From a checkpoint of a small transformer trained on Wikipedia.
Size: 13 layers, 8 heads of 32 (1 for keys and values).
Architecture: RMSNorm before each block, rotary positions, no biases in attention or MLP.
Training: a variant of Muon for these matrices, 4046 steps.
MLP neurons of a small language model. Each row is named by its layer, matrix (gate and up: input weights; down: output weights) and neuron, and shows model dimensions 160-255. Each number is 128 + 24 x the weight over its row's rms, rounded and kept within 0 to 255. Numbers have three digits each. A neuron's up and down rows have the sign that makes its largest values positive.
After each neuron's rows, "fires after" lists the tokens most often just before its 100 highest values on Wikipedia text that the model never trained on. A number after a token or word is its count.

L6.gate362:124162107142134158141109144140176095139111150116120143100139144113111149104151174123163070130093127133140168137103138131135080096102108110129135124112176128111141126131151136124125128155132154134128150108131108141085156156123120094115113126085125139106112111090107130156123061100161111162
L6.up362:105156121146125136129103108107109123158126104136148151150119158105112162095160134136120123144126101096102189124108099125157136132122110146084121090130108144118173162110128179092132122147161144112113128086117100127111171127105107098187114107130123125133096134099111098125137106136164108158
L6.down362:147132137118119154181130122125182136111112146137120135091100080099125132102132122104153156125108149132104136164091180143091170094093109138103103124120167130122091123120110127129140105140152082134084115140113138165090122098106128148111130131097098164168093089147182141149136102102122141170
fires after: " " 67, "1" 24, "2" 4, "–" 4

L4.gate632:148137139122125163123132107144143163150144112159094100138126152083136130113132161115135156132133140108141135150136104127133122118101108133131118078085127072164138145141078149132106118161139159120140112140110139156108109122165117107119113140077137130142156162121152138144150121168126120143
L4.up632:144121113141147132123098102148104143187121074128101109099132134117112101128122080146130115122103117112139156171094123095139119125116095161106139089124132120113097092129138107148152123134143167079144092115094098148153121112102116140170103168120093105100121142136102113128127101137073156141
L4.down632:116116135157111098130110112135127134112170130164107093130121120170124159127098145108125124120135112163136126125129136118142099128183119110161071094142135098108136117127093134101132117098115164137110129143159118131146144179122119112126099134079153203146106144142119135111137110124101112188
fires after: " one" 39, "1" 10, "9" 8, " some" 7, "8" 6, "born" 5

L9.gate438:158170160119128163114149122126122143139164142115139113102163104074122101137111109118092120131168106136100130109138097117143132150111130150168143115098124134143079159110148134102057089156128150197098119127131143108077106160120131132149095161177139140117101127100119143133125150139141125112
L9.up438:132165159133153112116087104133141118158148152134114102116162132115076106132137095128134121162118123098099116133171139092174158190166114130128135128110115140074180122131160146090164140130130164099079100108099123117128125168157195112142173168079103154112107127142172085133164127135156134124
L9.down438:093100123139113130105166100096112137151172145125128125156102171145097146118138163156123114137156086134157113131144089101134097106103146142106112174113149116089156077138110124105133142141180137128128119131084131115109127088131109103077140166096099137099071104151097092124118190118169116139
fires after: "1" 22, "2" 16, " " 10, "3" 9, "9" 8, "7" 7

L7.gate215:144120112136138130128109137100138118157129117147107136142115162109160111090152116149106142136095092134110129115106100101127123127097096113126096112103124117130132072168101129121101134107128083088138126106123106128173126130143101119151141119129132146177116130152181116152087133097132114139
L7.up215:129089143142141121116138118140151130076122122116112151164109131111157114163110154123146140174110144139126162132189151137110127111140143160115159088137118121135116113116088116134115160148147123115104132143115123154142122126126144092150147138091062106111119129165153110096113128084106108098
L7.down215:128153125146136203143119120119127151141119156167094197146130094098157130120154152133107178142128121125109078132126094107177111113136150131116125111124168149148108096216082129131099093109116126101137133106142168155109130111123128126159121104146165112082136172123134148158083107115159104144
fires after: "," 21, "." 13, " (" 10, " is" 6, " was" 4, " in" 4

L5.gate359:108091054105113122133128121115156121151137095133136132131118155166125136125134139169108079137154101080162152128135075144147115095167183134144124141101121149107105127160114103157066103120096101122152095133133137132110102124104202115127153117145158104146166138153134176136113085139108120125
L5.up359:130090108115100105158111124096137143113095107105152158121108167159087105086150195168113126118160129083175132155158116135114127102101125080157138174127164130131098152122124104111132116126135122112138108112119142109132164167121169093106125112135112105122123129129138154100121114108131094119
L5.down359:117143123126096135129132084186161087129162117149109102134106134081176149148087137114094134100080098144144154098091103136140138078120101124106135122103122157118140136115075137133153105150118140145119144138184144129099137111145130120135146123134150117145165116117160096132132073118139107149
fires after: " " 25, "0" 21, " lo" 9, "1" 5

L7.gate326:122160166101122107102171121130118155137172099084110083157136099122132127118133130116122126114136123146166109124142126115126171180125130158127137095152144146148105156123121111103172118112160135136160132141108142154094122132115135180174099093146150162101150096108106156145134145164166099141
L7.up326:084143102198124107074087128153159147139116109165133093155141125122143129134132146118095155126131133154134086136129147135106148171146112097120185093200146115100123132126130127161122117092174146144135131137130135108108136131129139122103122125116143113123158142109126126164084160136092088110
L7.down326:104114131094165171123146091153137094130111138187131123130148123116099169177125104105109171086139116147134107158152135126125134116123121092137187184143125114144119165113113105147136122151121138175127126117164126112113105153135141085129116136135124125103138123100086117149086137134094140134
fires after: "9" 23, " was" 12, "==" 7, "Early" 5, " (" 5, " the" 5

L4.gate344:147121113146135142144154111116141121144116153116159142102119137079141133096139129088125067111148119119110141123159101109183084147093162182179094123125148121133126142110109138105092082135142134170150108107085141133149143120113121123092121193127162130123162118110074132156131112157148109141
L4.up344:173127147138127165159105131114107150154125110166125146123133131143107109158104108130138130144174138125166170103122087170160159128126090105105135096119117093153133166118132115146137067130105151106116148088111119112165092138116126129129137125114092068132157104107156144147120116092159105132
L4.down344:132184143095116089101144075120099156125103122135121054128168136120182124154115134113123130109142103143150097129152145103154106128120139151169137138117150142142102121126136115146137133124152138113126128167117130147127106149123132130143101136093127145131116075143112070116153180124138144137
fires after: "," 27, " one" 27, " " 5

L4.gate671:143112152167154132105155152153117135143163168123149127120135116129120119114175070145127150132163131138147132137121081148130156154132079148135153145117142158129136152166115137169106134131065097120153140117107172110132150118145139091101128104191140099122159140098136103108134120104125108164
L4.up671:124062136161103102106098138136140118121126096118153139144143131161123092106125099126110122092078090143082132135125154104100152114166138087145167087099129117108113080131140099148146134146143159121153109159155119111153142118120096089067132152095121132142145159130103124119087113151126115095
L4.down671:116128148101126164119147128110152146143151171179122118116103116093111105099116150114134121117157136112106136134141145142122085137115119115136179107123128126126081137167085131092107087125148163125119149164097104067095150130101149087169142099164118129085088109111108120143130207121147125152
fires after: "==" 39, " was" 7, "Early" 6

L5.gate364:092070107163143120165115093142128151099113153161188141093102120109116140101103155123103132154108144123156144135167153103135141110110116145132157123088133141093102149113146113127143148168075133170139111139143115114142116125168130165111137145123120121120139112147130127123072114126139104117
L5.up364:092099135156094171139141099111189174116108175137142127074130149134126128129139175119158115165146152109122150136136160144123147098085127064138129162131142169093130107115168153169140140106132108166146121128142151109102121102126154122135104136111166118059152134126148185093126144155160152147
L5.down364:096145126137107118116139140198099150136098123126115119110159111093144109172130124137127115118116142125108133124125142099110173105106127135121082089082128110132139126148123148143121103098118116066143144123142175132143113139112127090097130091146123145104091144119145126163131067102114084131
fires after: "1" 23, "0" 18, "-" 17, " " 9, "9" 7, "7" 7

L5.gate507:118118144131121161119106111130178120119078134145167121123120130102145144109136180125157129099185137179167156108114108124106116138083140094128171134114157115131141143108185151210095111173173113115146114117101114147145167112137175078129123142134143134177175118106173153108106147150147101169
L5.up507:120173144157105119161098157149138123108125141123130061133140151169130108073132139106111082171114158114135145124079143115176129127120134138137158118126152115114117160110145134153138115147152153111113118137085097077152142147117126090097107087124114152091140140126135137064148131146109109137
L5.down507:136149125146123145146150121143154096117135147126117123123097080155122105113130169078131111118098142160107123139111153094099135092116117091136132135105160078076079128191118180119113134168165125166193090120128100147143141156101121141127134145106153121099147093103122124152134153116179096126
fires after: " " 41, "," 18, " August" 9, "1" 4

L6.gate646:132093146122091131117164145111132165060142157154161135132161080139083073178156179143125100095106135120119113129109135126113148125078116111106145132105139176145124148116103128174108127168146134108164122131139119131149142111144120111102167092136128149126109122121122059097134133122135126100
L6.up646:150098114085129096135157124143108132116168173115147117162180119165118082138152163146129124103122131169138144118117121097095141128129115109132102084124106148161097181142157098146104111159130139168127143164115127123142153121132149070135173072137124160166117132149080082093144111153097102103
L6.down646:130094111154147117148172125156102143165137158139150104124124131130112117187133121101139120121101134109122168155146115146136102100156130071163131088138148135113080138137140136136114109178167085154200143149123129110143190129114136103126094147120136150088102151127143116122120082137154112127
fires after: " " 46, "1" 41, "2" 8

L5.gate91:120129116120159111130106125139121157101188112142159147120131114114136141148164144165123135107159091099150153141126106098090149111122094145145112121137137130161118106098129136128122185100135159127129120110115111082085096125177117076119152097145145116116158134105113087111114154112100078130
L5.up91:158148143179123154090105147101101113132106178106144155113110160132140131145148121144099161135125143110153133134072146111126140183124145144147124133136143081083099126120137152180128130153144117136130127147136152174113143150094148104108122075140125126088113119129110124101138101145147105121
L5.down91:133131150133148155134149116126090144145135113103150103128121110164157135147135115169156111119154085103145139115165104141141124129101147056145094162116137122123121166150107188118169152139139151077141083131135136124107119141131098104108112173080128111124126133150157132123130126108144095120
fires after: "9" 34, "2" 26, "0" 20, " " 10, "1" 8

L6.gate669:108140105115143103154103122102082144164134119166122127137138157147132125120117158085127118121141089115132168113085100145121156094130134135091148140130119128105147124141093149137165092136107111131136149108104164125116105148127168143131176093167166145162141124111078125147135129074157158090
L6.up669:127076134102148139162147149100153134118125146138095162137134105062101121080100130147109106134143139094112083153154093134130102112125123167144202150109130133153129128102145087090100102144145129128092124105141078100129143094128162125172144117165140106140112144114151200138138153126148108119
L6.down669:105139134193148129105117174095135094115101130092113138142141164070127148162122113087131114124142153148131108121134144144103127148143097113128123150142099119131157104123150110122094110138170199139112140143102126133101138147097151146144126089161114118104170088124122077136139024111080140143
fires after: " " 60, " |" 22, "0" 4

L5.gate150:071148142156176131154128104137151112143156111143110131103117127116131136131149150162149128083184117137128152161142131115123079128128120153114120156140155084160100116123129160096105161163132169112157125125093120149106114106067148139100065140140135101124181136118140126095083112067135161119
L5.up150:135140142177134104138111118103087087170156122141139143127109117143187117120141124120147098127113070132121140121126140091097124177104154158134120113104086093097108116067167117140142109142119130188153138139137116169109172139103111116123108132150114087107132102187124145141156116118090135144
L5.down150:118122148129109110125118116120147113157178171134133129095140139178114096113170096105116112092128134158113195095165090108128099133135111117143122039150114185125142116119127144116108106162141143112122190120139093165152092102117087107104117143091130144155133148117115084072133075138131095119
fires after: "1" 38, " " 6, "8" 5, " c" 5, "4" 5, "9" 5

L7.gate225:090170114103140155081119159122125116140119118134132076119153116172117108131164138100134112115121143134069161143143130094141140171142120151097119139104133084111153138096118115083103131148127146143092125140155087070097156119120162127141132129137094123165159133133169150146130150116132144130
L7.up225:097131124086128135128146127145130149130138144123121100099144141112131108137150135176089130122105141121093156121103135160127151098131157114134109094090126096147108091131084125157137130098143102099127100136106113116105110128121146139122101136156098099153098143097158183132093116103141128145
L7.down225:116113158158138155120105139108113144113145126137085189134143097088142132100084127142117077132093121114147142172144099170117120114162118106117122115105157142183111153172144134142124162127146099112129195129125146106140122118104138137159123138140118146105125083122110154132127101158151147127
fires after: "1" 36, "9" 36, "0" 9

L6.gate400:118141112085100087108102103104136193104135163125095115095113133112133105166124131151142108148155174127145118122122160134147100154108122153142106151158158117104113130151145127119130085125100109164162137121191137144141094124106164092120174100135190123135117124089138131102093122140094133108
L6.up400:135128077169083134127107140122120160127100118147126085092124146074166099110107160132126107161161153105116121145150122113156128119108135099148148126061170119147118154141109152113068091105168119130148129137166152141186132094154113073142157131148139144106118150138140148121112133110147118080
L6.down400:081143146107157096141130153149127076122137136115120161148144083082118110169117140115112147128076126130116167159146154107124096119162153116108077124085120145160133133152127155150127120110071095123076139116129101139112094132118158115129143181103097124083119158124144133143098098110145166150
fires after: "1" 30, "2" 16, "9" 9, "0" 8, "8" 4

L5.gate516:156134066167149115177127125119115126133120154117127151091141140101149171157150112148136122105134107160123060118131128140135118117114117203182124112156086143115134112155145145154157138130135106081132109140115114140127185169116134133122119131148185159128135139106118140149086129136135080144
L5.up516:126102143120121114170146166160137114145116140141129144169137155103162111104107139155143083111124137136171117149137170136158143121144125114134113145132111152098131157149129120131146099103146108126138107128148134072141121144084112087157087111148156119153177131116141084128125066131150126106
L5.down516:109146128131151096143097152179126083087118131134123124107135126129125115147152171102143137103119099127101133129149121116121117091119108164174133141131141149155107108127085140134160120121142152120133128154123140091096108128118116066134117108136121125147092123119141120113117120117115118113
fires after: " " 36, " |" 21, "0" 11, "2" 5, "1" 5, " —" 4

L4.gate449:114127112109153130139126095077166144143128118114106136175174131142120147124110135097107091113119094097148172123107117144148129149134167156100095126093130110166122177113102103127103123116123111099124106154071120108137141106123134116174136113092117104109140140120106133113113099160122142141
L4.up449:144114103107143119106101117086134193125096110091157112151151162158104144132101148135124083123118096110124168117130131136146137100125152140087124149107145128157139143112107134149111156124084154115132116177087098120119104111128145101142151106138054125130138181131102117110108130135126141160
L4.down449:083061162123104162121121152139159105121150093134117138087066095132098139147128136108132137118136150113127099117161151128082133132137147141133146102157143124130112112119094108146129094104139148151116128110136138141110157159117088131148122180126155097147107141146128154177156120149154153124
fires after: "6" 26, "2" 19, "3" 11, "0" 8, "7" 8, "1" 6

L4.gate681:124164136163074148129094114169162146093144141138118112130097142133138096131121138103108176140097145138117154146103135147127143133109139146118129149122133100165122128088112127133126115177103097153121137131134106091116159108127111116108130157156140155101131136113133169096128169108149108159
L4.up681:148098083139126111119073140132116104137143132141136102116120125105139123143120148148122119109125122160104154092100126129151092115181133121142119145099111109102096113153114141099117131156173158122148141127121135090093121108120096139158091123118144122113154142141157158127116119136166170174
L4.down681:110153135110175173127090116171123102152146077096124137173114105084107146110110097140143152111146167132157124111101087174131107142113087098131139107137128159100104098143125110146127130155105118125150164150121125088102143091116125133138112125110152122104146114116162157151130094128101200120
fires after: "1" 58, "9" 26